config.toml
n_layer = 10
d_model = 192
n_head = 3
n_kv_head = 1
head_dim = 32
d_mlp = 512
vocab_size = 2048
activation = "swiglu"
norm = "rmsnorm"
norm_place = "pre"
norm_eps = 1e-05
positions = "rope"
rope_base = 7520.0
rope_fraction = 1.0
qk_norm = false
attn_scale = 0.177
bias = "qkv"
tie_embeddings = true
parallel_block = false
extras = ["capped logits"]
init = "normal"
init_std_qkv = 0.0325
init_std_o = 0.0103
init_std_up = 0.0325
init_std_down = 0.00445
optimizer = "muon_variant"
lr = 0.00715
lr_mult_o = 1.5
beta1 = 0.93
lr_head = 0.00644
grad_clip = 1.0
warmup_steps = 200
schedule = "wsd"
decay_fraction = 0.599
decay_shape = "linear"
final_lr_fraction = 0.0
batch_tokens = [8192, 16384]
seq_len = 2048
doc_mask = true
train_tokens = 118800000
steps = 10297
dataset = "wikipedia_en"
MLP neurons of a small language model. Each row is named by its layer, matrix (gate and up: input weights) and neuron, and shows model dimensions 32-95. Each number is 128 + 24 x the weight over its row's rms, rounded and kept within 0 to 255. A neuron's up and down rows have the sign that makes its largest values positive.
Before each neuron's rows, "fires on" lists the tokens most often at its 100 highest values on Wikipedia text that the model never trained on. A number after a token or word is its count.

fires on: "sk" 20, "erg" 17, "″" 13, " sk" 11, " disc" 9, " cre" 8
L4.gate504 [133  93 133 119 114 119 101 147 105 136 101 126 120 137 140 174 116 138 135 149 120 137 161 121 114 127 175 141 111 144  88 184  88 124 140 148 131 171 167 126 145  96 109  67 116 133 147 127  77 143 147 153 133 133 127 148 117  77  91 133 163 112  98 108]
L4.up504 [148 119 102 139  88 141 102 116 142 161 131  89 112 122 146 164 147 130 152 123 149 159 131 163  95  99 134 131 137 163  77 150 127 114 144 125 139 144 145 164 154  74 136 119 158 128 162 128 114  97 129 173 122 125 144 156  95 135 102 124 164  64 153 152]

fires on: " pl" 54, " Pl" 18, " Th" 11, "ph" 11, "eth" 5
L3.gate509 [108 114 102 113 134 122 158 122 156 130 139 137 107 115 121 127 115 121  96 118 117 184 121 118 161 142 125 136 122 109 120  97 149 146 129  91 169 153 166 121 128 121 167 130  81 146 108 133 104 130 149  74 118 135 129 140 173 160 151 146 116 105 132 111]
L3.up509 [119 154 106 117  91  91 117 120 164 168 147 143 124 105 158 127 141 100 105 131 120 105 117 125 103 161 111  98 107 135 154 115 159 156 139 111 132 132 133 127 159 121 126 127  85 132  88 142 111 127 138 119 117  92 104 151 162 140 135  91 153 120 126 132]

fires on: " For" 28, "for" 28, " He" 27, " We" 7
L3.gate157 [134  81 126 124 155 152 135 132 120 104 167 128 111 105 161 115 152 101 141 117 113 100 118  70 172 146 108 144 161 122 114 157 122 184 138 165  99 155 124 104 115 151 107 101 151 140  92 113 147 150 156 128 127 149 115 137 129 140  88  92 157 105 159 130]
L3.up157 [162  99 111 149 152 110 105 120 102  88 152 155 125  76 132  78 162 111 180 112 142 130 130  90 153 144 131 132  93  95 132 149 151 139 171 146 145 163 128 132 104 111  89 129 125 106  97 146 128 150 136 117 121 177  92 145 154 101  60 117 170  83 106 156]

fires on: " pl" 54, " Pl" 20, " form" 10, " represent" 9, " repl" 4
L3.gate478 [144  67 109 115 107 191 108 139 168 140 130 146 112 102 141 176 138 119 103 102 138 168 130 118 119 157 140 154 121 102 120  81 147 155 176  97 136  86 167 159 136 120 162 136 123 136  80 128 137 152 144 119 166 136 141 138 153 148 130 126 117  88 124 160]
L3.up478 [144 114  85 102  93 128 140 124 165 133 131 151 136 133 133 107 125 149 148 135 139 143 124 112 167  98 137 118 135 144 129  91 106 138  97 133 128 158 149 123 110 109 143 112 160 125 157  91  77 112 128 141 131 172 123 110 126 134  59  96 126 136 158 175]

fires on: "." 98
L3.gate389 [137 175 118 126 150 150 150  61 108 154 149  90 126 117 147 104  98 143  67 143 147  98 134 153 158 177 125 143 151 101  99  94 145 101 158 153 172 141 119 113 117 119 172 166 157 118 129  84 156 167 145 120 153 132 149 139 137 139 127 123 156 144 154  86]
L3.up389 [120 181 122 145 165 144 134  93 155 164 139 102 108 114 144 110 106 107  69 137 153 117 149 164 152 151 163 162 115 137 114  75 125 120 136 128 165 152 129 137 132 128 142 153 150 108 121 112 143 143 146 109 149 127 100 138 119 121 137 114 147 168 138 119]

fires on: "–" 80, "-" 9, " " 7
L4.gate313 [118 105 111 158 120 159 120 134 138 174 145 119 142 105  83 140 114 132 135 140 122 123 144 124  68 109 106 148 103 124  78 139  91 138 166 110  96 165 190 156  95 133 158  95 141 149 101 141  88 124 148 132  88 160  71 116 125 143 120 116 130 132 101 144]
L4.up313 [119 141  94 122 115 113 102 102 128 157 139 108 114 149 165 113  94  97 114 113 151 117 138 104 142 141 120 131 138 128 126 147 128 118 126 112 123 126 150 139 123 153 140  88 106 128 133 151 137 137 113 107 122 127 136 161 127 175 183 129 133 202 126 116]

fires on: "h" 49, "e" 8, "art" 6, "te" 5, "il" 4
L6.gate40 [132 147 111 157 179 124  94 131 130  92 132 146 161 157 155 141 140 100 134  93 103 109 107 153 122 132 108 131 110 115 150  95 113 102 153 128 110  87 103  91 102 178 150 142 115 117  90 193 151 128  74 122 137 124 151 101 131 117 129 181 151 164 160 112]
L6.up40 [113 160 119 114 149 122 115 145  89 161 123 137 145 136 115 111 133 109 144 109 133 116 150 102 141 128 128 129 107 110 113 140 120 137 101 104 139 109 151 144 123 141 110 171 135 135 152  95 161 136 157 110 117 146  96 117  84  90 120 137 108 140 118  97]

fires on: " Z" 20, " Pal" 16, " Cal" 7, " My" 7, " Mal" 6
L4.gate503 [122 175 134 178 141  86 124 157 128  92 152 110  94 129 171 110 116 120 127 132 181 141 143 129 127 147  73  92 133 158 134 133 160 145 149 126 124 150 164 127 128  98 120  96  96  78 120 132  93 142 157 109 135 171 161 162 136 139 106 100 151 132 133 159]
L4.up503 [127 130 116 154 134 130 113 108 146 119 153 133  83 146 108 118 169  98 101 172 139 149 128 143 110 153 128 106 121 125 119  90 137 121 163 122 108  87 139 117 123 134 126 117 112 127 134 160 160 216 107  87 183 151 149 117 128 127 140 106 175 118 120 151]

fires on: " bus" 16, "ional" 11, "." 10, "hes" 7, "19" 5, "ps" 5
L4.gate143 [100 121 131 118 151 131 132  89  95 152 112 119 162 150 176 127 146 154 105 108 148  76 175 105 117 140 142 127  90 127 124 145 156 155  78 130 130 121 144 130 144 153 102 124 141  87 110  69 146 177 158 130 128 126 137 172 126 149 121 123 141 143 166 115]
L4.up143 [ 99 114 145 124 129 124 110 103 120 142 105  97 110 151 149 105 147 160 164 130 140 126 182 125 121 146 124 106  90 114  98 119 132  81 133 127 106 118 155 156 137 114 117 136 133 115 133 111 142 216 137  97 158 130  97 192 131 124 188 117 138 124 137 143]

fires on: "y" 61, "ip" 10, "ch" 5
L6.gate453 [161 146 101 143 109 115 118 129 125 144 111  94 114 145 127  96 153  97 157 191 124 145 152 137 141 124 119 135 108 111 112 102 114 124 128 143 145 160 125 104 158 125 148  85 126 122 127 139 152 141 114 110 128  63  85 175 159 105 104 119 155 197 155 131]
L6.up453 [ 97 115  95 155 147 109 132 108 133 106 138 147 105 151 122 166 141 158 106 105 108 167 117  85 107  95 133 122 138 116 141 146 144 142 148 141 132  94 108 128 117 134 141 155 156 143 111 127 136 142 119 178 147 105 138  83  96 162 115 105 102  96  62 107]

fires on: " Ch" 88, "Ch" 4, "pp" 4
L4.gate181 [112 139 157 139 180 119 167 118 163 125 126 126 132 125 156 136 142  92 145 125 150 121 113 143 111 129 141  94  95 141 123 134 130 117 119 146 103 114 124  90 134 128 114 146 100  69 124  88  89 109  90 140 120 113 172 132 153 114 148 151 165 139 153 133]
L4.up181 [148 150 120 140 137 117 125 115 131 155 141 138 139 162 131 184 107 123 145  81 148 118  62 129 121 122 134 120 139 104  95 150 140 162 148 115 112 120 146 113 128 127 134 115 121  92 142 121 100 144 125 173 141 145 126 144 161  98 126 146 119 122 127 115]

fires on: "m" 70, "h" 10, "l" 8
L6.gate366 [119 100 109 102 109 104 108 108 165 135 139 139 145 125 114 171 108  95 128  95  82  92 137 147 105 126 145  91 177 112 170  77 142  96 172 137 110 130  96 145 125 173  95 137 161 136 118 153 113  78 139 140 116 120 117 147 145 137 165 144 163 130 120 124]
L6.up366 [138 142 124  98 147 115  93 101  98 146 187 137 147 167 160 145 110 122 131 106 160  87 166 140  92 106  88 104 154 160  96 134 113 143 167  93 145 136 152 141 132 188  96 109 173 147 123 135 118 113 147 178 105 109 116 126 106 158 179 160 144 155 125 134]

fires on: " dep" 26, " app" 19, " App" 17, " Dep" 16, "pp" 10, "app" 5
L3.gate479 [125 131 109 157 127 134 107 111 100  97 134 152 186 119 145 137 156 122 145 144 123 103 178 130 143 120 130 100 117 137 102 144 102  85 127 160 133  94 159  87 103 125 127 128 131  98 149 108  93 132 116 142 126 123 119  65  82 146 116 136 103 150 169  92]
L3.up479 [ 97 120  96 134 125 122 132 130 104 159  97 142 141 127 105 150 114 106 155 122 172 138  92 141 113 116  79 146 112 121 128 148 118 120 100 165 142 110 151 114 107 148 136 160 113 114 151 103 135 118 164 140 150 144 100 119 122 132 118 147 128 139 157  90]

fires on: "A" 28, "\n\n" 24, " imp" 17, "pp" 11, ")\n\n" 9
L3.gate369 [139 120 126 179 107 119 116 115 116 132 113  86 120 120 158 111 117 140 177 166 173 150 129 104 108 122 135  92 159 143  80 125 125 118 122 161 133 155 129 123 135 138  60 122 156 139 121 140 129 124 114 115 140 117 164 192 120 114  92  83 106  96 142 154]
L3.up369 [116 135  92 133 199 143 132 103 143 138 154 184 159 112 111 143 143  85  89 116  99 120  59 136 100 119 131 104 126 110 110 132 105 113 136 131 117 105 141 139 118  85 126 109  93 111 117 112 173 123 134 100 109 118 122 140 164 137 139 118 141 122 157 134]

fires on: " " 38, "." 30, " |" 7, "-" 4, "ro" 4
L6.gate157 [ 89 105 137 147 147 121 143 144 162 114 129 126 150 135 123 152 127 129  58 114 158 138 140 102 121 134  91 154 109 142  99 137 103 142 124 104 156 134 114 153 111 176 137 102 166 132 169 130 131 144 160 155 122 146 137 141 109 146 174 149 134 128 129 146]
L6.up157 [197 135 106 133 156 147 157 157 171 130 109 107 168 114 107 120 167 132 102 167 142 116 140  63 121 126 125 145 102 127 130 116 120 159 131 161  74 113 116 111 114 157 127 125 130 112 134 157 122 102 125 128 123 127 145 121 104 159 140 105 131 111 122 159]

fires on: "ing" 14, " that" 13, "est" 13, " which" 11, "ough" 10, "k" 7
L6.gate305 [192 166 131 151 125 136 156 110 143 138 115  97 150 145 134 123 167 146 108 119  75  83 144 145 150 182  81 102  64 124 156 127 151 110 133 163  81 154 123 117 136 150 131 103 124 166 137 132 112 125 113 142 124 173 137 148 124 143 147 160 145 120 131 126]
L6.up305 [110 113 122 180 113 148 139 153 130 132 122 128  99 132 106  99 124 117 167 113 153 127 135 174 110 175 118  71 127 131 193 120 142 147 133 134  96 134 157 156 118 113 161 157 114 141 123 131 117 149 136 152 135 150 113 133 163 171 146 169 142 109 142 127]

fires on: " st" 41, " sc" 32, "sc" 16
L4.gate23 [102 121 175 159 131 123 151  92 159 108 117 122 136 156 115 139 130 138 147 133 129 119 160 118 106 155 101 152 123 117  95 115 118  89 128 106 121 132 146 137 137 142 104 131 132 128 138 188  76 121  91 143 128 115  90 155 118 110  85 153 128  96 138 125]
L4.up23 [137 136 149 180 104 122  81 137 135 100 110  93 148 104 110 128 123 140  87 124 182  86 166 128  88 120 119 100 124 150 115 129 129  94 137 114 119 135 156 119 131 211 113 151 144 141 127 120 125 141 113 131 140 100 124 164 150 106 162 113  96 125 116 146]

fires on: "°" 16, " s" 11, "S" 11, " st" 11, " d" 10, " north" 7
L3.gate71 [123 142 147 145 129  96 142 164 112  93  96 115 152 111 111 132 183 160 146  74 136 136 116 104 138 163 124 113 130 112 125 132  97 106 130 112 174 110 147 117 131 166 138 129 165  84 129 131 145 117  86 130 134 132 137  88 138 162 124  87 166 113 124 111]
L3.up71 [104 140 150 135 106 133 102 149 137 150  89  70 136 125 132  91 140 145 114 134 124 115 184  94 142 134 115  97 137 126 112 128 134 135 160 170 130 112 135 129 158 133 116 150 130 116 138 110 142 141  80 122 124 116 131  96 164 108 145  98  82 142 141 130]

fires on: "," 68, " v" 20
L4.gate312 [124 154 150 129 118  75 110  99 166 160 132 137  98 127 148 185 130 132 115 129 110 105 129  85 115 100 137 118 105 159  93 129 114 112 108  73 126 104 143 102 125 152 160 113 108 122 126 171 154 180 114 144 129 149 162 101 109 127  97 143 101 145 143  99]
L4.up312 [131 139 105 117 140  66 135 142 133 133  80 138 131 127 130 150 122 126 136 135 108 126 105 151 136 128 137 121 139 153 107  94 106  91 158 128 138 156 137 105 123 149 177 126 115 124 100  80 150 120 117 143 175 128 131 134 157 107  89 112 118 108 117 157]

fires on: " ent" 19, "g" 14, "w" 13, " consid" 8, "ep" 8
L6.gate322 [178 112 154 120 112 121  99 132 120 175 122 126 114 183 126 146 130 159 143 157 128 121 102  95 157 151 123  95 146 127 143 129 131 106 114 113 116 169 115 111 137 150 142 109 123 115 135 116  88 133 116 125 130 108 116 130 108 108 100 105 155 108 158 136]
L6.up322 [ 83 145  79 101 134 112 111 153 111  85 127 140 162 111 151 155 136 111 120 138 118 105 140 136 134 136 114 147 102 130  74 123  95  95 142 129 150 102 127  91  92 137 168 122  92 123 146 130 103 168 139 121  84 133 140 143  62  79 130 139  84 105 143  88]

fires on: " as" 54, "ake" 12, " because" 9, "akes" 5
L6.gate55 [109 127 147 178 105 122 144 118 153 117 102 183 110 151 136 114  68 132 143 125 117 154 113 108 145 142 141 135 152 130 137 132 148  81  72 120 153 155 120 120 101 135  98 125 131 108 124  93 119 120 132 193 113 155 108 136 143  99 118 133 159 148 110 106]
L6.up55 [130 149 166 158  83 110 134 128 133 115  91 129 122 127 139 114 124 134 128 132 155  99 102 122 115 101 164 142 121 172 117 106 156 131 110  97  97 136 119 110 167 107 117 110 128  89 109 139 112 109 137 154 119  78  64  77 157 122  91  92 152 127 149 173]

fires on: " Sh" 63, "Th" 10, "I" 8, " sh" 5, " Th" 4
L4.gate161 [153  94 134 134 148 121 176  89 130 131 139 137  92 160 170 160 147 152 112 127 108 169 140 112 131 132 128 122 128 159 179 114 133 133 120 109 117 149 144 136 115 185 157 144 170 127  94 161 135  82 104 150 128  68 148 123  85 103  88 138 115 122 134 137]
L4.up161 [ 94 161 136 162 144 133 199 125 141 164 146 134 114 128 117 145 138 140 126 116 116 126 146 139 169 124 141 159 142 194 140  89  81 116 124 140  98 148 156  95 117  97 131 109 130 133 114 134 118 139 110 152  88 146 133 185 153  82 110 133 135 120 157 106]

fires on: " is" 30, " was" 20, "," 14, " =\n\n" 13, "^{" 5, " -" 4
L4.gate146 [136  92 112 150 146  99 150 156 115 193 142 142 139 112 128 153 182 121 114  97 123  95 185 143 168 144 123 161 144 144 102 160 108 146 175 113 153 125 130 126 152 152 113 133 116 132 103  65 167 154 136 152 145 124 142  97 115 146 155 132 107 128 118 152]
L4.up146 [138 120  98 131 122  73 106 144 143 160 155 161  94 122 144 121 138  94 125 114 121  97 121 149 137 143 156 116 141 117  76 108  68 157 144 159 153 125 103 170 167 178 148 148 147 124 119 110 110 176 105 113 120 112 142  87  71 123 199 133 131 124 124 127]

fires on: "ose" 19, "-" 15, "ul" 7, "ide" 6, "." 5, "se" 5
L6.gate228 [113 146 151 192 147 157 117 148 161  81 140 124 145  84 106  92 153 138 133 161 111 119 124 104  80 134 110 158 128 151 125 121 124 130 143 102 107 126 162 174 147 129 135 138 155 146 110 148  99  88 111 132 139 135 147 125  84 123 112 139 148 127  90 141]
L6.up228 [121 103 142 137  86 160 117 126 142 150 121 141 141  95 124 126 107 132 101 151 171 112  84 118 140 141 146  98 102 122 138 125 142  91 144 132 142 156 132 130 152 157 147  75 129  95 109 140 126  93 167 102 117 167 134 137  83 150 127 152 113 122  70 117]

fires on: "\n\n" 22, " Fran" 16, ")\n\n" 9, "ission" 6, " Geor" 6
L3.gate456 [126 104 137 143 113 118 122 161 138 131 109 108 147 118  98 105 122 118 172 127 160  89 148 151  93 126  66 124 119 141 139  92  93 140 136 110 139 140  79 110 186 153  94 142 156 112 137 125 122 149  80 122 151 116 151 129 103 136  81 150 120  82 138 169]
L3.up456 [ 80 122 115 123 136 146 112 117 141 139 128 142 143 137  99 130 129 108 176  85 128 128 105 162 120 104 106 119 124  97 118 114 119 136 175 135 132 153  83 152 137 105 154 153 131 119 114 131 142  86 123 102 168 141 127 155 130 181 100  92 147 136 161 147]

fires on: " public" 37, " no" 23, " No" 21, "ersonal" 7, "," 7, "ilitary" 4
L4.gate302 [141 142 114 130 100 125 121 122 155 104 106 123 161 137 122 108 119 169  99 150  99 145 113 126 109 140 125 170 115 112 154 124 116 125 116 121 134 119 136 170 132 114 166 138 122 128 131 137 111 170  87 127 150 127 150 150 159 104 142 118 115 125 124  92]
L4.up302 [ 94 141 136 149 155 119 108 122 115 132 120 107 161 122 135 133 109 110 110 107 127 168  53  94 137 113 141 150 121 106 150 130 140 151 127 140 132  86 135 187 164 164 139 118 112  84 121 114 102 141  90  77 134 122  92 152 166 117  96 110 105 165  98 152]

fires on: "y" 18, "E" 14, ".\n" 13, " |" 11, ";" 8
L6.gate119 [125 130 166  95  95 138 153 104 107 129 147 123 154 132 140 146 108 145 107 116 145 119 122 150 132 141 125 136 148 140 127 126 118 148 143 139 111 120 136 132 151 128 198 102 132 146 102 134 130 124 105 109 124 118  82 107  86  83 128  78 128 117 128 155]
L6.up119 [ 80 168 185 156 133 134 129  89 104 185 156 151 134 117 124 145 129 116 122 133 143  97 151  94 147 136 126 100  86 131 117 124  82 125 112 141 154 148 124 130 172 142 144 122 137 143 147 137 147 148 163 135 123 114 112 120  96 112 125 120 119 119 132  97]

fires on: "," 98
L6.gate16 [134 162 182 126  94  94 105 129 125 122 118 173 172  96 131 155  88 150 108 137 132  99 166 120 134 114 140 142  91 152  87 124 132  80 100 123 158 141 122 142 104 115 135 132 118 114 148 129 130 147 141 149 145 130 125 137 104 122 146 138 148 121 164 118]
L6.up16 [141 107 149 129 117  84 122 108 160 146  88 167 183  89 137 106 145 136 156 155  94 106 176 125 130 102 118 160 155 129 115  83 127 101  86 123 126 129 152 146 116 111 119 137  87  95 128 131 115 121 118 114 153  94 158 150  96 111 127 103 172 113 138 117]

fires on: " |" 19, "est" 12, "ri" 11, "arl" 10, "l" 7, "st" 6
L6.gate361 [153 128 137 129 154 152 113 137 152 146 179 159 144  99  97  92 101 119 119 181 144  86 155 107  77  86  59 128 108 139 126 129  81 134 133 140 157 161 129 145 144 175 129 133 165 148 114 130 110  95 109 130 134 115 126 144  85 140 168 139 136 138 125 130]
L6.up361 [121 121 114  96 128 120 103 141 118 120 165 163 135 158 121 131 139  98 127 171 133 134 121 103 122 124 124 119 147 150 125 135 113 141 146  75 130 107 149 110 154 106 166 161 159 133 101 121 137 158 131 149 127 105 103 157 118 113 142 121 135 169 128  73]

fires on: "." 73, "ly" 8, " " 5, "u" 4, "ap" 4
L6.gate314 [143  95 126 103 172 152 153 133 134 101 152 113 125 127 126 112 138 153  73 121 167 142 123  88 168 115 109 157  91 162 128 156 101 145 123 136 125 149 111 124 163  90 118 130 182 132 153 166 124 114 151 113 178 134 115 146 152 142 117 164 143 121 100 139]
L6.up314 [131 136 100 142 172 184 148 134 159 149 149 157 146 145 100 116 137 104 127 111 135 117 142 104 138  98  85 140 137 127 184 148 135 140 121 153 133 111 146 160 116 128 180 142 151 149 136 139 123 141 136 198 127  98 151 158 130 120 121 100 139 112 158 149]

fires on: ".\n" 17, "\n" 11, " ret" 9, "th" 9, " run" 9, ":\n\n" 7
L4.gate71 [143 146 149 141 115 143 125 114 126 108 128 139 140 157 124 140  58 133 169 148 130 150  78  78 119 140 134 111 138 149 152  92 170 121 132 108 143 113 138 143 131 136 142 111 134 133 127 147  97  99 108 124 137 134 150  88 101 143  95  70 156  97 126 115]
L4.up71 [151 167 199 131 112 133 157  96 126 134 104 129 116 110 146 102 137 134 164 158 137 129 113 102 127 129 164 155 133 186 119 120 140 127 126 125 113 126 127 135 129 176 142 120 108 116 118 125 121 106 114 136 144  96 112  69  95 156  99 125 129 111 129 106]

fires on: " fl" 18, "r" 18, " Fl" 18, " cr" 14, " Br" 13, " of" 7
L6.gate427 [111  90 163 125 139 114 107 110 105 135 163 140  78 120 141 175  89 149 128 132 156 129 128 120 140 136 100 137 158 165 110  95 136 157 132  89 125 153 119 134 131 138 104 157 115 138 105 120 130 125  87 106  94 159 146 145 135 120 160 169 148 111 150 137]
L6.up427 [166 150 117 133 164 153 124 101 137  79 111 137 131 109 118 135 127 173 115 156 116 135 117 110 115 109 143 156 139 184 156 127 111 126 162 144  83 148 157 175 135 108 128 169 142 108 126  95 182 121 118 118 135 125 202  91 137 117 116 146 134 138 134 150]

fires on: ".\n" 50, "\n" 45
L3.gate144 [144 161 146 127 150 133 148 108 127 126 169  86 159  93 128 116  84 150 156 153 164 153 119  91  96 104 142 134 100 111 151 128  92 110 100 149 135 154  69 113 111 160 164 134 148 185 156 122 119 141 130 168 131  91 126 109 129 132 113 130 143 113 153 137]
L3.up144 [129 177 174 152 144 124 159  88 161 137  93 144 157 102 104 135  98 144 146 162 162 132 127  92 118  96 111  97 107 143 138 136  83  97 114 121  90 140 108 116 146 150 167 167 153 150 163 121 142 122 108 171 144 128 129 115 160 125 103 105 140 121 155 126]

fires on: "ab" 78, "ars" 7, "ar" 5, "rop" 4, "ass" 4
L4.gate93 [134 136 142 103 136 117 144 100 131 136 134 167 119 143 128 131 114 115  97  95  91 136 169 137 105 136 107 121 146 102 130 129  81  71 149 126 160 120 137 176 131 125 161 167  95 144 115 146  98 140 104 133  86 142 109 143 156 108 135 113 128 132 142 132]
L4.up93 [141 159 123 138 168 144 168 119 102 128 122 168 121 153 128 140 159 102 150  81  97 110 129 109 116 168 112 139 109 132 141 136 116 128 134 156 136 122 162 164 198 129 165 129 126 135 143 156 110 112 122 126  91 170 134 120 145 152 171 109 142 146 147 147]

fires on: "hen" 32, "riend" 20, "-p" 11, "?" 8
L3.gate78 [143 128 109 115 114 141 127 158 165 103 144 125 119 153 143  78 146 164 117 179 129 130 140 109 128 133 161 102 145 119 136 148 145  96 119  81 137 105 115  68 127 120 145 111 166 134 127 139  66 167  92 156 121 113 154 158 137 148  98 163 150 166 142 161]
L3.up78 [120 144 114 119  88  98 111 121  99 153 135  83 119 111 150 133 146 168 176 123 150 160 133 130 128 129 124 126 101  84 136 179 104 132 158 169 156 122 135 144 142 143 164 112 168 113 196 156  99 158 120  73 116 144 127 133 174 123 123 147 120 129 133 161]

fires on: "\n" 52, ")\n" 45
L3.gate241 [103 118 128 125  96 119 182  94 113  98  54 126 130 112 128 138 122  96 171 151 143 140  97  86 128 122 156 120 103 166 116 127 130 141 168 152  95  91  94 152 100 112 123 120 126 133 161 100 143 147 122 132 142 114 114 100 136 142  93 106 121 126 132 131]
L3.up241 [131 161 135 120 139 158 130 101 127  98 107 141 109 141 143 115  83 147 153 149 150 151 110 113 134 119 155 116 114 137 130 167 105 152 136 121 154 146 143 138 135 107 170 123 161 131 111 121 169 150 153 132 183  69 102  89 116 111 141 131 141  95 152 147]

fires on: " al" 28, "ol" 27, "very" 10, "is" 5
L6.gate468 [140 102 111 122  80 134 104 111 130 107 159 143 125 104 138 131 109  91 158 150 115 133 110 173  97 130  95 134 109 117 133  86 112 119 131 122 137 110 153 132 118 114 103 136 138 173 119 116 131 111 148 103 127 154 159  80 127 110 125 126 116 139  80 120]
L6.up468 [130 123 128 117 104 159 141 122 111 140 129 162 129 138 120 127 132 106 150 134 140  96 122 186 120 170 143 147 126 138 117 117 133 134 105 153 110 132 143 153 121 111 105 155 110 134 123 141 101 128 127 138 114  89 134 104 156 125 127 127 137 114 119 119]

fires on: "\n" 31, " co" 27, ")\n" 23, " Co" 16
L4.gate52 [158 152 112 132 133 134 156 121 133 116 139 140 107 148 106 179 121 133 127 150 112 100 121 128  94 113 154 153 134 113 207 118 129 161 141 158 158 105 122 118 135 137 128 176 131 148 137 132 153 139 130 129 116 100 120 113 160 119  86 130 177 166 154 127]
L4.up52 [140 178 160 160 154 159 145 108 150  93 139 101 135 105  68 132 109 141  93 136 137 156  84 141 118 122 109 105 119 147 177 126 155 106 150 135 147 122 107 152 121 154 110 125 184 135 131  97 120 149 125 124 147  78 100  74 147 112  96 119 112 139 177  91]

fires on: " ty" 22, "-" 20, "aint" 19, "ow" 9, "ib" 7, "ild" 4
L4.gate295 [129 110  65 134  97 114 115 139 122 142 141 107  49 147 134 137  92 139 136 127 130 129 163  85 112 152 106 114 175 106 131  92 123 166 153  80 137 152 106 154 153 121 117  97 110 146 100 137 123 156 117 110 145 147 110  91 115 126 162  97 105 179 126 150]
L4.up295 [104 132 116 152  87 113 115 126 147 163 109 106  98 112 175 115 102 162 140 144 147 147 107 113  90 157 139 118 115 110 155 133 103  93 131 118 144  87 151 166 102 149 121  58 147 145 134 144 129  84 107 141 125 160 106  82 135 136 174 107 144 130 104 143]

fires on: " also" 31, " is" 19, " as" 13, "," 11, " been" 6, " includ" 6
L4.gate286 [119 137 136  93 107 120 122 150 118 119 141 155 118 119 163 124 169 133 129 114  77 139 140 111 154 108 141  95 175 139 153 154 143 170 108 109 149  86  95  91 101 134 113 147 129 119 114 127 167 102 133 128 127 142 117 158  92 129 120 128 100  78 122 120]
L4.up286 [139  99 100 107  79  82 140 177 127 183 117 124 111 111 152 135  98 126 109  98  98 159 139 140 148 148 147 106 166 122 120 145 129 143  90 167 115 122 115 154 151 127 122 115 106  92 145  89 135 125 115 177 149 101 126  83 122 139 106 108 128 118 141 110]

fires on: "y" 17, " The" 15, " I" 8, " My" 7, " By" 6, "af" 6
L6.gate346 [125 101 115 124 124 125 151 138 175 118 150 129 131 159 110 131 156 165 107 164 117  97 112  86  90 144 132  90 117 160 156 155 105 105 133  79 139 140 132  98 109 154 149 101 112 126 148 130 133 127 137 119 123 141 129 147 131 126  99 159 135 164 127 138]
L6.up346 [114 132 106 138 125 113 135 101 154 110  89  83 162 139 142 149 116 136 129 122 173 191 164  74 147 121  92 133 142 136 110 137 154 150 178 160 134 128  95 139 115 189 134 144 133 126 103 165 155  97 130 140 113 126 135 158 156 141 135 126  80  87  88 109]

fires on: " bl" 27, " Ad" 13, " Sh" 10, " Bl" 7, " h" 6, " sh" 4
L3.gate495 [151  92 104 163 122 115 161 144 142 109 157 176 142 150 131 139 147 157 177 126 114 141 141 126 100 130 103 108 166 200  79 112 126 116 185 120  93 156 140 105 132 178 154 119 130 141 138 156 126 102 103 161 142  95 131 121 129 149 126 172 106  98 121 115]
L3.up495 [143 117  95 142 126 112 164 140 102 161 159 147 176 137 147 167 174 152 190 137 124 123 103 120  88 141 156 135 123 172 137 104 129 120 169 127 124 144  95 133 164 153 137 120 152 113 135 157 140 102 154 141 152 126 134 123 119 120 141 178 152 119 118 106]

fires on: "our" 81, "ice" 12, " ar" 6
L3.gate322 [175 144 120 141 163 139 124 123 127 120 165 130  93 150 156 140 156 132 125 143 161 117  99  96 106 132 140  90 132 126 136 143 141 114 121 108 114 129 105 123 133 144 105 103 108 117 133 126 139 184 172 132 171  95 150 146 117  86 115 135 120 108  78  89]
L3.up322 [137 141 129  96  97 104 145 124 153 134 120 123 125 120  77 125 175 149 139 112 115 125  63  72 123 103 127 122 160 130 141 143  77 120 126 168 175  96 117 123 111 115 131 147 140 110 106 166 175  84  86 131 122 156 107 137 113  98 119 167 129 102 100  85]

fires on: " fl" 23, " T" 21, " st" 19, " Fl" 18, " D" 8
L3.gate393 [ 99 150 125 128 151 132 113 124 149 178 154 106 153 114 149 180 190 134 106 101 125  84 152 143 152 155  84 149 157 156 108 132 117 160 132 109 165 146  94 142 108 126 123 144 130 123 105 140 147  90 105 178 147 111 140 141 106 123 141 152 135 120  89 150]
L3.up393 [120 148 120 126 128  95 100  94 161  62 131 153 139 123 132 161 140 175 138  87 117  95 123 129 109 133  81 191 143 157  97 164 143 117  89 131 134 123 116 170 104 140 127 115 159 130 143 171 121 144 138  98 139  94 153 110 142 144  99 171 108 144 135 112]

fires on: "for" 25, " dis" 19, " For" 18, " en" 16, " att" 11, "A" 8
L3.gate272 [142 137 122 111 129 164  84  88  95 136 151 103 123 117 116 106 129 106 152 164 190 136  89 126 144 163  81 123 187  83 150 138 137 124 153 112 140 131 157 145 125 136  92  91 160 108 111 110 120 152 128 110 122 124 127 137 139 100  80 119 128  97 153 166]
L3.up272 [141 124 102 167 150 104 148 126 103  90 193 141 121 121 120 104 159 152 115 116 118 152 128  77 141 159  61 150  81 115 121 149 128 175 138 149 147 169 102 156  89 122 127 111 134 168 116 104 131 138 171 103 149 121 134 139 134 118 119 118 161 101 149 110]